{"n_layer": 12, "init_std_down": 0.00301, "final_lr_fraction": 0.0}
MLP neurons of a small language model. Each row is named by its layer, matrix (down: output weights) and neuron, and shows model dimensions 160-415. Each number is 500 + 25 x the weight over its row's rms, rounded and kept within 0 to 999. Numbers have three digits each.
After each neuron's rows, "raises" lists the tokens whose logits its output raises most directly, leaving later layers aside.

L3.down894:499487466462491558486481490463492496537505487510534512509492493490515498521531463466496494516507503477542475491502473508444546513525531528454532519458512517539484498473487507486501496505496497506507552522498506459495512520502504476516495478524512525519554518465454486492480502521524500518524542458487495527522471509536527529474468470542501461505504489474536504522452499472502452496498492544494519480480496497475496485493515549524483502520549489498512529485492473506487436471493452501511459492477447485502515476516520451511488485483496491513459482544492550478515584505520497495537523521530482512495495505489466443469467511525538487492505490510482502484493477505504513475490482481476476476494511467479534508508568495466504513482495530527510479538505475475478461501507509
raises: ").", "le.", " area.", " 7.", "al."

L9.down420:483483502458494502530511469495466475481495507494523515501467466520498523491459532516522523505506528509478477482537520482493456537473507484518489486501457471466492555457509484509504509528474497471495461497488548543479500514531487516499519505442521529513478519533520469506475493486515504471504475513480513549502479449500480468524516514486550489503478543500450494519531470481530545483483451491514501493487523500503505521484485477482534481528497533493531532513478527507513486543470498522457501543509519559467485500479455493496484483500467551484501537521474529480563463515537549495542486478482473468494503492477519473505464461491526519483502512466493481521506493519494474478497478517500485500520498496532528466458559516479489463466501518479488493479496492500532503483542522
raises: "est", "pr", "age", "ac", "ag"

L9.down1669:504513511528497491502464484485515493489463482527500502504521496571537523504481492536508473486513480495495478479502516523518514561490484496495510516471499517518509463471511467498534471451502466518490503505511500487499478498525468483472509519485511512486501485543425469466472511508521484481494541501503541535528494512466449558506498548495506479525505472503488468505457487499490527495454518508544513509495501458499523481474526518484542518509520535501553514515489504497429508472509502510514511558443524528482503501558512460512483512481494438460493494486514468513522500536539558508486475495491473498514511530515508477541478486462473494487483541488510507510536467489531454537544496487493460501475503467489516489465496498506461500493499465538495477522522519500462483513531466
raises: "chi", "ini", "i", "ious", "cul"

L9.down1756:508499537507515466477474489538514448525513493459522517501491480519508470461483549509525480457518544491468469497496524500500486478498483456565492501476472462496548509522485500524469490458527509505544512480484526489469457532554459488510472495470461481516537473471491543493475504533564517500492491482473510494520467523509521482516508487507471482468459500488511495501418499500513496498522534495530502488541533438447543516432505464506543530483546550500531491509472493507491474463505463497451546482492496523462524509511512513515535510519470492488525480501448497496529469498539521511513524510518478534503525481494485505469474496536465496518519494504476509509541508516476491510511457493508530518497460507518491544505473491481514478516517487490513516489491518504490478512484504
raises: "get", "go", "ze", "volution", " which"

L9.down928:505491485507482487531503491466475479540468501497506549495535501517499522452528512530517484496490521463570507472493535495505497536531450476518503554519489492514470485478534482485474462478483492491504547502453469506499504487455512528497485517446515450521493470493481477484470442517462488529510498511428490482478481533504483487520509502492510503535467470469510483551532485502505518540518491456509455510476491505473482505525503495512546535478494489515485548491502513474467466539485527547518494480525515497507508482463526504551498509564494507502498499444515506520503508527504476486518484473482540555534480514486495493512479481502478445526545516523538483552497509515539447473471438498533508537510492503527432464463483495518473516506517519531523523496515512452445438499511503
raises: "one", "antic", "one,", "anc", "eration"

L9.down1628:487482523517521532514540478512523536494469509487487447483528486505484525486513485471510487550511480519493505493497500497566503515487519479456485467447482471534466506493486526516530509524509505500546491492478501526495483524503534533489516475432478508489518481491520525486512482507510493520512533528520524515478540501438491450545502507445491526472508498536494512528506519493519478509539499470462532487472484526522502501525552536474465498524546471518511478486496500469486536490519492519506514482546454477482477480529495485508482546506501507516504547516492498505509504454538492504525500462534481493510483526527458562504479469493490543509506454478500525531492494480487477490537537518511501483483472507505474491492479456489521477513504474482489512483514469494520505497518529
raises: "ight:", "et", "ets", "et.", "car"

L9.down170:489515505484475505511564496537437499511483450538451526475488527511513510486513528484468515492487540489497485491494520494535478524514503486489513528496485507525540509493537484523492546519520505454504522526457539517450452527535504523481471513524485498518506487498480453491530500517506495491492517492472495499499491495513497523483500538479509538499502457490489492477513496484457481442509491510506498489490496485486493528513476508519536506516532501518539465472545497502537477501474531501525504554489450492470532468552515500496517506507510482509504504533489506462497502532517510518533457464491461532467503504484511486530485524477476462456520506551506497514517536452496523487464493504516538501484474499515518519493481508516503506498471464470521498521487482539529483491477508
raises: " him", " her", " his", " he", " him."

L9.down1230:491448487528496524549508507540488554522529504480481470459503501473486486494549509509482524518499490541497480499531511488484483515483521537467542514487533409517517506511529474453474535456506509546491506491498551541491462466499457479475490567482511488499510516530520458480483504492550514495487480503454512495495518540503502506505494537508476472531540519503496551427531493516522434483515493490533516493517505471478490539479500497496510512479552498538452526525545537505494489501491487473530528487498500507539486461513506514463497520515519524480510499471466511449501459562520496481505498530480481509491502455479472514517470519480500520490489485512500473508490497508472510491498506534486524465533512523483536539474524485533508531517515473461541499492471515502480538470453495
raises: " their", " another", " what", " any", " its"

L9.down369:504501508489534542491509463513474480501512465524494486480473499549516490529518522477479511472513530466544455486508531525480510500492542530497494515482504509464469441495501466490485455475563504468502543499510462525522513488499521528490481540447467480466499531469521519526482526549496497492493460482492490505494477481500495475516482502434495463516531522491493516514500497524481518469504518508473500509521520553529544504507551482472515487495492510526549514519499478478524502555479503507479547495540516483514449506495463512478530529487536490533473538498499466481471469469505523514512516477485501471468497517478499516517489475549494514477496523484508495491499461497535519491493488479467484516504499498558524498484513542517504488495543478469541504445527463472496472527466504
raises: "ship", "ly", "shire", "light", "atch"

L3.down72:464523521519460476479469506486515496539475474522506464471497523540494470512534492484493484482482480527502514518477540504479506489498501484482461497507514490532563476485508490519479510466512495512564537501489521497503515493496540508490551493487506449494527535472520532490484529583483524506533482480505521507484458484557529495532504488502444448484501499517503520507465496491516497486505504487522501517468521484493523466450562499489519495509498495524538531447475500476499505505503494506535503500537430482515521486454488526505468505524469528496494506508492498523518503509476501472529515435549464531539498483519473507482490535524498484478514466531475491513467509485470513506515453481496436474476547487501492483505519518474492515506496547532519461476481483467485469533482486
raises: " him.", " them.", " others.", "k.", "ated."

L9.down853:515493495479516510490511448484528472524518505500494449525509512544511521446509435498502480528499507541474496514525518512509502519490509530520474492510481528490518498486506525524492510492496504525486536516533509458510488485498490483512478477501501507510528507466471478496465513499521535487495505482504487478488513505487546497465518500513534484483472516511505431501490523486513467480489548486523509512543503514458497546453497505490516546525512448478478524502509506512493525496527534478513508496523496537502483451451489486532527500502491483479545537488500503469484439497495488482497496496463478498489493488506511468503476508478453517508502516502517543503473514492473525489491493522529453488512493486506533490512524500454514533494485506505452500506454519489524495527497512
raises: "q", "č", "que", "qu", "zy"

L9.down1128:519498508512481518515483474516477533480512453520484488556543501507513526485499514457490487499477511494474523488477522502531524506525494506457473532492498526484469476474491514520552526489462550494504482491499544497532503543535529527485487500526528493521516532475474478514520499498477493536510519476469509508492525486508479508487549460541521488424478476544527530466500513486478493456512514496522501489509551494490532550493506498497514490498480485524469492512509488500532549481522473515508498540504498475523506495484509495472503472462495518490518485483525543508471449493522524499523521470471494508440507465527502527499445503451521461477473528464474516539478495505494466485476506469487534518477510505506508520496482517555502498542455481495462500449473492545522527491478534
raises: "if", "ifications", "ification", "ified", "ify"